config.yaml
tie_embeddings: true
batch_tokens: 131072
seq_len: 1024
MLP neurons of a small language model. Each row is named by its layer, matrix (up: input weights) and neuron, and shows model dimensions 341-511. Each number is 500 + 25 x the weight over its row's rms, rounded and kept within 0 to 999. Numbers have three digits each.
Before each neuron's rows is what it responds to, as a language model described it from the Wikipedia text at the highest values.

The word "as" mid-sentence in encyclopedic prose, as role marker or clause link: "term as president", "as a town", "as well".
L5.up1493:484505479484492502520538464496466511440477484468517451485515519520481515489455499500448490491513485562513501481417513519550458486513523531488505527451524526503467468518514505486505460487510498470509491486539500501497493563495504511490497528501529512482538502505490522505521511475519480501483490498453511484461497479500553531517498487512476482475503495486527497490513495499516526486509512513516519496469516471464522509513566521515561506503546480472461469533496517463493500466450466538504526457479493489486463486506

Word-piece tokens ending in "a" inside proper names and foreign words, such as -na in Annapurna, Girona, Anna, plus Pasha and Lucca.
L2.up385:470520488445508518522519534488506477496545528494463499509488528503502497537516451506520472480483518503509491498497449519519457542506504481527484500530556549455510527525499491515519502530494509455485516465496519493452475490527517495512519450456511473483470534479504548466548494541534449480509435484548498503489533510519499527531523478528517524547521509539463518516508523522486535520503509485506547487508494483466451472502533530492524502463561492469496515501500537478460484544491495478498552509484509489483488524515

Word pieces and headers inside Wikipedia tables, infoboxes and stat lists, such as mid-name pieces (Petr-ic), units (/km², sq mi), and column headers (Bronze, PIM, votes).
L5.up1073:482549535483500507476493526493492500510479501499520492470540498496529528517462540482507497500468481499524497497509503456528546440465520500502525499537529490491467470480473479499550442526492470518497510500468492485509523573467483539514483472494510534541508491498485508507515447499498529472479513476503460519466460511488465490521482475517491475494491498510520462483499491479521485488495513508504481529479514509528522511491528481533515504486481498493517500497506509501480511523515507493522524473487514461517482454516

Tokens naming publications or reviewers and their verbs in critical-reception text, such as AllMusic, Weekly, wrote, noted, plus table cells and pipes.
L4.up1383:515457496494505499507507459456485506513490517549508475464485494509497509524516513509513477468490548494520475563502508454534477502485487484490494494509493531482507504522502430497513490506503503481515532503507545539502573527502478527460477451522512503522522520500517535482456499486464471493459424491499460483469499531438541461484536512501518529475540481528491534513511474484539503480480470545462494501486502499501518490561510467483505488514506504499550526528513458488494481490450493516526544502485525513535511515498

Periods after short abbreviations such as "No." in table headers and squadron lists, initials (J. B.), and "U.S.", plus scattered mid-phrase words.
L4.up1333:469496482509530539503462505487504472515522480506489506477519496508459520536513485486487522468501489472483501533508458528466475543521528535442460476494517505496489501490546485480503478465545520514498515481510526486499517492519513446492483479507519492502524492516488481465477475467458490456505529533512506486474483493539522460502528509478465458486555531522488505543478527457480520498492512543561503525528521492483520453496561518473501490489492507546504443480492527522494518538505500498448493500506502482502493482448

Function words right after a completed noun phrase or clause subject, mostly commas and "on" (joined Zira on loan, Machu Picchu, symbol), plus pronouns after "what" (what she thought).
L5.up104:503524465499531484513536496531478503515510495518505529503520489514452531487487464508555483503479510514511507499514493536466539485498552502476482530496487503514508496499458492485475500487505534510466532477526500462535501486512509480520528542499476495508564486518508497538483517506477468506512499522518538476480454535435497452472525497472523537556496501458527500522535495522504490560465490477507518529525510558540490541493468482472470501520538516521476469519490480450463532531506513532485494458512508523518484501504

Interior subword pieces of proper names, mostly non-English, in tables and lists (Sha-po-valov, Bish-ke-k, Pil-ga-onkar), plus occasional words like on or show.
L5.up714:531488516487488492500488469482502456500488563476483519517478534509533552491515497479504507539486531474468482521480514514527520489515520498481479512469518499490486486525512474530509504540487535461509498519514521510484512556522494508483448475480491505491532503508490524456517490522496511537507514474502509546541534501513504515484523501499490487473490430528519499499491507530521508517510521503492494482539507507481525498514485506446502494529512512486488536494558500461420520477480522515471510518505533506523507561488

Tokens inside pipe-delimited tables and dash lists, such as opening parentheses with digits in climate tables ((4), Team in race results, and village in gazetteer lists.
L2.up146:490463550509510477501500480534501515530443529528525484457503525536527503485541489485465485549503471518489508517489487502507513523475496503544501538481509471490454484509506482483488514485530512499449508524532495529506520518468487465452515424504494488486555499494498508501529487500475474505458495527499532505517496499505487533506507466490447488536466521515543490500508525492467540466478502498486428542516522474554504502485492472524456506475493519521524547478510502540507475447513525469488487463487464508462494456457

Opening piece of a proper name or title in lists and tables, often after a prefix or article: al-'N'ujaba, L'''Amérique, Musa 'G'urbanli.
L5.up452:471447513505508516489489507491514539516477447480516508484482484541483477446509502497506523527475509511546503531478520521482523465473503477456492502477502490481511486507470508498485487490536511507548486472488495524505512507485476504520507500525540453467500531475493474517485478511496499472536511527518497506493547519528449522518539512517510472527514494496490559478454464513532513509518504479469464478496454498482470473458486515537502498516512496474503483508498486450445509519501487518514514485507540545460573488527

Nouns naming an action or process, often ending in -tion, such as recovery, relocation, evacuation, development, prevention, and sports event names like jump or pursuit.
L2.up177:473498522503506485471510479532469518511511466523491519500555484483509479507488467530444500518475505506511519498477516450510511476514513533503518517515492493455477487487537496483495495510501501456551589469521451519507487466525528534504506518498530514483506475515508480586568463472501466466455499486494476541481524503491497490474480500492478501520533491553547485520458495498544517570527478519505526485486521519502494492471496497490463524475504587512527529513484484498470483542454506494502555438502508512516512508485

Words just after "is/was (a/an/the)" in opening definition sentences of encyclopedia articles, such as a, city, species, former, language.
L4.up68:455503536515461493531485492496498550437509492474512478511491490509453474519504494504476435479533505488508510483512523520479504485479472493544492497521521488557494511507530506530499487499447465490480535477488543495516484515479483521464504523539538516514512482460529477523533497483525515488518526494510540501482509482467501483496498500491467535458505538512515518465496512503551524515506496518479510498488511483506542488483491500530505486427547512489487504515552519499501540504454471507516529494486506494483518537487

Words opening a subordinate or relative clause mid-sentence, often after a comma, such as where, when, which, that, if, because.
L2.up1962:497490532502522493495484513526493484521493518527515517495527535515503538518438499477503463511480468512520456511491478490469489499558505472504523503569501452480549515477539450491485492497482523469509507500481574513497468513527545515550502488508516519511544488508510560473508452486495493481484495497540521560516583488497505471485509461550484519473504453475490498495505510503487492523507493499498457498502482503494529460527480496454495494486479514508484505480476505499474468465502496511523492531484513478514538495484

Fires on the article an after verbs or prepositions (for an, was an, an oak), and on colons and line-initial dashes in infobox-style lists.
L2.up1960:473504496502519462529500544534493498510461510494482505490489514500498493518408508502509488504444501508519493512481501508469488483455468524508490490504528522492498504472522481517501489488482548525479480491510493503459549517517500479528510469510545526521516491511500512478496514496486491515521472499511504505487503523508458481483490491481519500536493548475498501464503565527538538494505511515478527487527517505464506503513486504463469466508489460491509551497478481459499501481500552505473481444511518496510485495525

The word "as" in any use (such as, as well as, as of, cast credits "as Walt"), and "as"/"As" pieces inside words like Associated, treasury, Panasyuk.
L2.up431:489508517502524497482509488489529536504520516532492506498524538478454516508464496513536548501524502528482512481473477495463473538505492473531510544502466505507484470499497471488500437537494463496483529478533524524514490484527492523519467517469520468531537499492457462548455485500451543465514465491513504473506471485544507500547528555503500484476484496491483464497496464490525466506493471537514503501499488508501477447497548474532477506491518519511481510497494496497504461477514503537500520540536468496479478448497

Abstract nouns naming a process, state or relation, often the final piece of a -tion or -sion word, such as recuperation, rift, attention.
L5.up1507:500479468474488461488492485510446482483479531497548532494481501508478514537515517550455502542509527534516518538517519493509481435490533541496499494522552469552514519535522514487523488474506488503485545503507457484460439522516507523522509477521478479501494489532499471525477479478452503534479520474466540510557488482496493522473529503494478543470551509464463483513505533488545501523507539536527529480533485523467498523458502496486477531504496527538500477446500463506498445496456533493522464463535502529497509541504

Abstract nouns and relational words that describe attitudes, qualities or manner, often followed by of or to, such as mental, manner, importance, ideology, view, reputation, truth, plus prepositions like over and in.
L4.up923:564477482544487500479535496462476579506496500526522506493499492523497489515488518523532487509494530498531530520519530511510472536465499475502518475532469515506505480538544433464481513535497545492488505491521445498482506490519511533492515491494482546503501528500526467538480534514481467510430481495554452492529541499462499490504503499535518511473474497544527494493513462499502512472520519551484557440534504486453491476507475488533450551484463554534469494472485488514492456511528508502456471526545516522506471471462

Commas, often fused with a closing parenthesis or quote as in (CCC), or "...", after a long noun phrase, before and, which, including, or a participle.
L2.up453:551511472528521484533494536519488474496475528540525512531521530496486548545524494485546522483501506540521503549524542496497478518444506490492530516508475455499483508476529491506508521497426507546524476508545520435527551517505522497499477522463478453490505528512495464489488498487461496466501506502519494483515473610480492472465484547487502468517505503503474473492506488506511521484516472519522493484505499530457494488468461514517504480497516511509518493505508502511466520527495499480463533503514523466492528500522

Pipes and column-label words in wiki table header rows (Record |, Pro League, Date of birth), plus scattered "left" in anatomy, uniforms, or inheritance.
L4.up393:513440525448529497513512462492486482514504428537476518512474543506462494481532460530521479488510492520520496504488543469494444526472500517481469523475464440521525497482483540470507478507497526485506466509519509481531459471513506534505483507539506516517507504552481478466501464508439519514515494495494541529495502539454521459487489501495492496522542508470466514538508496519483506522511482501507450508525512488497482538475484462471473479476477472485514510445539477453488530550558505496514478487507488534503497487493

Short word pieces that continue a split word or name, mostly in tables, headings and lists, e.g. Song-ha-y, No-men-clature, Albe-mar-le; also the table header Title.
L5.up1919:424526493505511489490521505507539521496478530517500493530511543534513496511451495507495527494475511480523435489491511522507489523512524525546443493526526523505497532486538488485484439521490467528525528526492512457499473492484504478469505488476537479508525534515497464464435473511535514485490527511491470483512523537503508503522516508447537495517497501529479499526487519498478517502463452475457481509502496494512453511483492526536482481503486518482503488503535502480513511521477511461496500532509460482486530506504

A lone capital letter or "a" beginning a longer word, acronym or name, such as L in LSRX, A in Acuera, M in MDPs.
L4.up1233:441489470540552546465492504503490521511503499502513499491497500496473516506507497488448506483521459491498518501517484442502503503472511490512505481489520501496473475486503508505507529490526470477484505522458484492469503533506464535477526465510507459493483473505496456524465519476517517506505462547510498486458541489509571529505469495478469522515494511497487523504495514476516513486480487509482490493521487527512510467508444532493463457519566505431480496533492465479542517488494514526526459477474543525512475527549

First word of a two-word phrase that modifies what follows, often after "was/are": adverbs (sparsely, loosely, mainly) and compound starters (Top-30, chart positions, home runs).
L5.up607:476458494447555492487476465489507503489447457502489512493531527473456479525414469460420496503526538559481531449480473512531488511521485470509483506498494523495513464478507499517487517517503502508497583463525491508550496453516526516500501498531516520501485488545498477485503463463520459502507547473495542533524484528500546487535488546501492497491539474474478554521508487505502468477480467467486487452500483459456538546537530475508522479516465478524511435461500498501499479521499512497489526519479449513525491547458

Delimiters or connectors right after a multiword proper name or table-cell label, such as the | after World Youth Championships, the comma after Ibrox Stadium, or the ( and of inside organisation names.
L5.up1798:539469500508569516510486528483535515505545464467568501498496507487476468514483506513496549499493494529523534521519473514550480479431503493480494531469538498510513473467513504518470475504490525523451454508508500485538542494480508508481517490513513514587501507513495469488528522515496466512518521558491493522481540470487470522521489508501496464519519537505488493490464518503519501492505520456456430556490507525518512518477457477517494534512508486477462494501484460518483496489481484437551493511480498499498467519491

The token finishing a fixed phrase or split word, such as "one of", "in fact", "There-after", plus verb -s in plot summaries.
L4.up1598:527495546475562507453488494509484521456516502501480487527475470457495542486501481507492517484486545542502482504514546489490493519550462489510446512476509508495513520549531467501514462480500485487493533488460541501512468486484485471523540488517522484497513456470494541496484479480507507519513434493501513487523500530492536490493534488470504501507512481512512498487496492501467459492501516493513500500496494497513488500494488495532564482453507584540518455517541560534450488500509505482498478491536499478491471558473

Pipe separators after abbreviated column headers in Wikipedia tables (Pos |, Res. |, Ref. |), plus mid-word fragments inside split words (confi-d-ant, incomp-at-ible, pen-d-ants).
L5.up1562:521502525506491524491532487502502516499464510492482523507523445512465490500484508494454517482486481517479536515515466494513506508479488491526508500494474474489477510500454480458496473450484480483498495511558477510514511477470469532471525476543521527537500535509515522521509487563520516592519493517530514547507485456486502506536508505483522499469483525514520500541500507502519538474484487541483487498505503495495484539450502496518471487528548552476546490516504521476507506508489544519488549534437499457530500492495

Second or inner word pieces of unfamiliar, often non-English proper names right after a capital-letter start, e.g. H-r-vatske, I-d-lib, R-if-da, Tukha-ch-evsky; weaker on pipes and periods in tables and initials.
L4.up1484:482494525550473440487479490511532507481482485468493491461527478536490498541484477521511491497503464488483476513525517516496485462475502520509443533492496462478465514542486517528478504501481491446522518530479496517479491519489528536539528535510479527517460529509464461471486513476495520523499510518514482496494463498536486488497496496487487511485490495535494511496458486478520508529489528482511489438530522493533515509496486473513485472500488491473540506454510508484480514488494492501501529510485490508548506482494

Word-piece tokens inside or ending non-English personal and place names, often in tables and lists, such as Möregård, Khizriev, Kukk, Nenad.
L5.up1475:508523566512498481513501483519463526549466514486506509494532503478518521533474518530514513501506503478520537504526513479474499477501505480494498523479493506517479444499500471559487464496478492503506499517481507463509506495470510506504490480551489535532547509533511524483445519522478481526506491507541497516486465485513510495516461483519522484486505454511504463503523512482474506513482540485490489477472499492533460555533505485486501516504472503432514509513465506496482527498462463515482517511481460526527495502435

The word right after a form of be (was, is, were, be), usually a past participle or adverb, e.g. considered, replaced, most, also.
L4.up738:482515494469528500475502522461536498480493472474513493511476454475481498540497515510472492495471489484524474489465493564483529530508478489517490505533484494488476448578544505489481530524541467514501519463485532472537543505499529477462526504494566513498477499463505485532511473502500496472513438519480511502538440496521490481510523512491505503467487518503511549524487500484486531491495492509517471496497478478500541557562506500441514509509535517527493495492476511507564499461492544459438526536508503503488508517479

A bare space token right before a new word or segment starts, often after table pipes, list dashes or line breaks, as in "- Genus", "| EGY", "and Piacenza".
L2.up1781:509470473512500488498498522496479509443505543506506509493501494520494477459452485471526488527514453487538486512505503461492549500497516532455514500437465516513492465487526528494523517512479525489465507488455516525490511499523490565466489527475517478519487528532514512465527483513516483489508487544475470501468518520466481512523478482521485488509511543419498485539505512509530430550489467526472490514507557489496516510497437491491491515523502511462496475495405452492454489507523567480501467508469507437490499489506

Wikipedia table and list structure: column headers such as Time and Length, country names in result cells (Spain, Sweden), and the leading dash of list items under headings.
L2.up1063:493551440479504498543550470549505518509523492502522518439494537471537521550478473509507467494492516526498485512471505509465501461520480517510499507504480514495512479522498479478538467466495472521499485519478515504506465496513488451486524521530517556480527498496528488498534499504498490479489456492523490507473505512497473566496558525514455505463495510507468493499505504528523503480492503481489451506517476513501502517471553515515518497525501505507540492504485503486536494456509547473488486471515485488522507453486

Fires on the article "an" after verbs or prepositions (was an, released an, in an), and more weakly on word-initial "an" pieces like Angol, anal.
L4.up703:479498449482512552511469517497512510567400475492481493494480556537524500527428552520486521487457531512511518520514529530453493509492505484486530521507473435484521471464451516487496522489503505469487449481498508498494539494468488521492521507502567492503498488512482528539456520473527530479484502506505479518545506516515516505481480525489470484501501474500513507504484551526533492493506519476454546498531517475472492511512527547504539464475513456503483486482501517488489501510535486468533540479527540482466499478541

The pipe or colon right after a column-header or infobox field label in Wikipedia tables and infoboxes, e.g. Time |, Total |, Language:.
L4.up869:452495496495483487517523454512460525546510483517491527515506522512510522547514512517475505486500523491500508527490500486507522499463492470490468463497519495518492536495503478503492518493458476471535545498477495471530514497532508484459515482541518490477540472493514516518509485484478492510489492444520525524443495501510527485484516478544503451485509493455463554473538497470480495533514463500500472469506490459489490485503487473498509546543503472489488480509521513490491506479521487491467539497510453454522495464558

Single consonant letters (g, k, t, c, n, b) split off inside words, mostly foreign names in lists and tables, e.g. Yo-g-ita, Bishke-k, Gar-g.
L2.up1877:513538495508505504493454498533482528495493523530494458500498499531466531558514514532517531502525502461538419503487461516464523482501519491494533510469497555530496453493465532502502485490482536505497498499508489495487528513486478490529512516500494473489506500494486524521513492508501480476508523531501504510489515523523464495491475483518502473488504485497484488513519518493505497498526530532497520503511461506529501522523443511536557541497539486488497549447560509501468522491481492536481499502490461462502518549480

Commas opening a list or aside, after words like However, Thus, that, which, or heading words such as Early life, Landscape.
L4.up1801:469508476539521469485510488528493513578522520510508513524509504485500487544456445512467500521453493526504490505555454498536481523473490488520529512474550523492498471513521503537499506506485473489493463511530500491550515503477478520499436491509461463523501518493508516464496478484498479497471439475505506501525478559502467492499470477462526524483493519488501447533492517504526505467501536543511538552556449500466531501517505500458500515474495492481513493483477508519518512519538455474473502516509513480495492537546

Adverbs, mostly -ly words or ly word pieces, modifying verbs or adjectives in descriptive prose, e.g. closely, slightly, significantly; weaker on table cells and nouns such as species, Sir.
L2.up811:538494548451495530508531486487502495495522482502489507530477456501491510500519467455528521483507488569462512495550501519511521472501488481501483500534500534522569513543540518504502468456526522519544544508491464469506481490481513484522508519500508560536536517502538488479518481487497502484512504556522448509541508496503494474526523524485502479506564540471552513506546508499502521460472468488491453522511500530513502479491540519505549477523477484504534482508520479514496484514512458562508499516502483425544522463487

Markup tokens at the start of a new line in Wikipedia text, mainly the pipe opening a table's header row (| Year | Season) and ==/=== section-heading markers.
L2.up793:510492478467530501514526455561472514516488532486467543485515498461471474523501511489500509493474473458492515482492559528467501520447501498506517515510471470468518449506514470513453515527429487502477482476528503464469495478499477509542519535502503538539477497526496495529499525527520524471550522507489495453520505491483474495505502479491504495482521488494524471502495506519535463487505511502560502493462472509493515516538490485493505469492491479487492540514489495484439452499518533467531494553462517461512547497527

Mostly the article "an" mid-sentence before a noun phrase (suffered an injury, in an assault); less often "to", "into", "only", "even", or numbers.
L5.up685:539539477508516516518530520531509495483483488446464493455501543473501498523484547459490503521474459536504492511501517510493479505487506488541512506500502462472548532508506500478507489505502507552497502532470459492490489472523494474476485573482512500503497506456483478498467537537547508493540502548533482545513463480524483529483516532533515481528481479464502498527433490513499506477515520495527556526518528481492519534512511486498538483512539503496495495502503506473480483515499499519514470512478469470505482488508

Short consonant-plus-vowel pieces (often ending in e) at the start or inside split-up non-English names and titles, e.g. Le-ta, Pe-matang, Ye-on, He-malatha.
L2.up406:498499479524461520510506532518491515491445482510472495520477496570509468515535549543508500520522511500474542435495491431515486479506457502541455516490483525484499515486509522495523513507488485514492533532500521504501534527484503534503513489518473503473531507483458535461456440504484443494488490518517546520439498507472490469486572459491513506493494481512479513484526497505479487523497490502492493448460490510515490524490505502538545478499504485489506486498490470477453503524497540538500519491529425456513488535462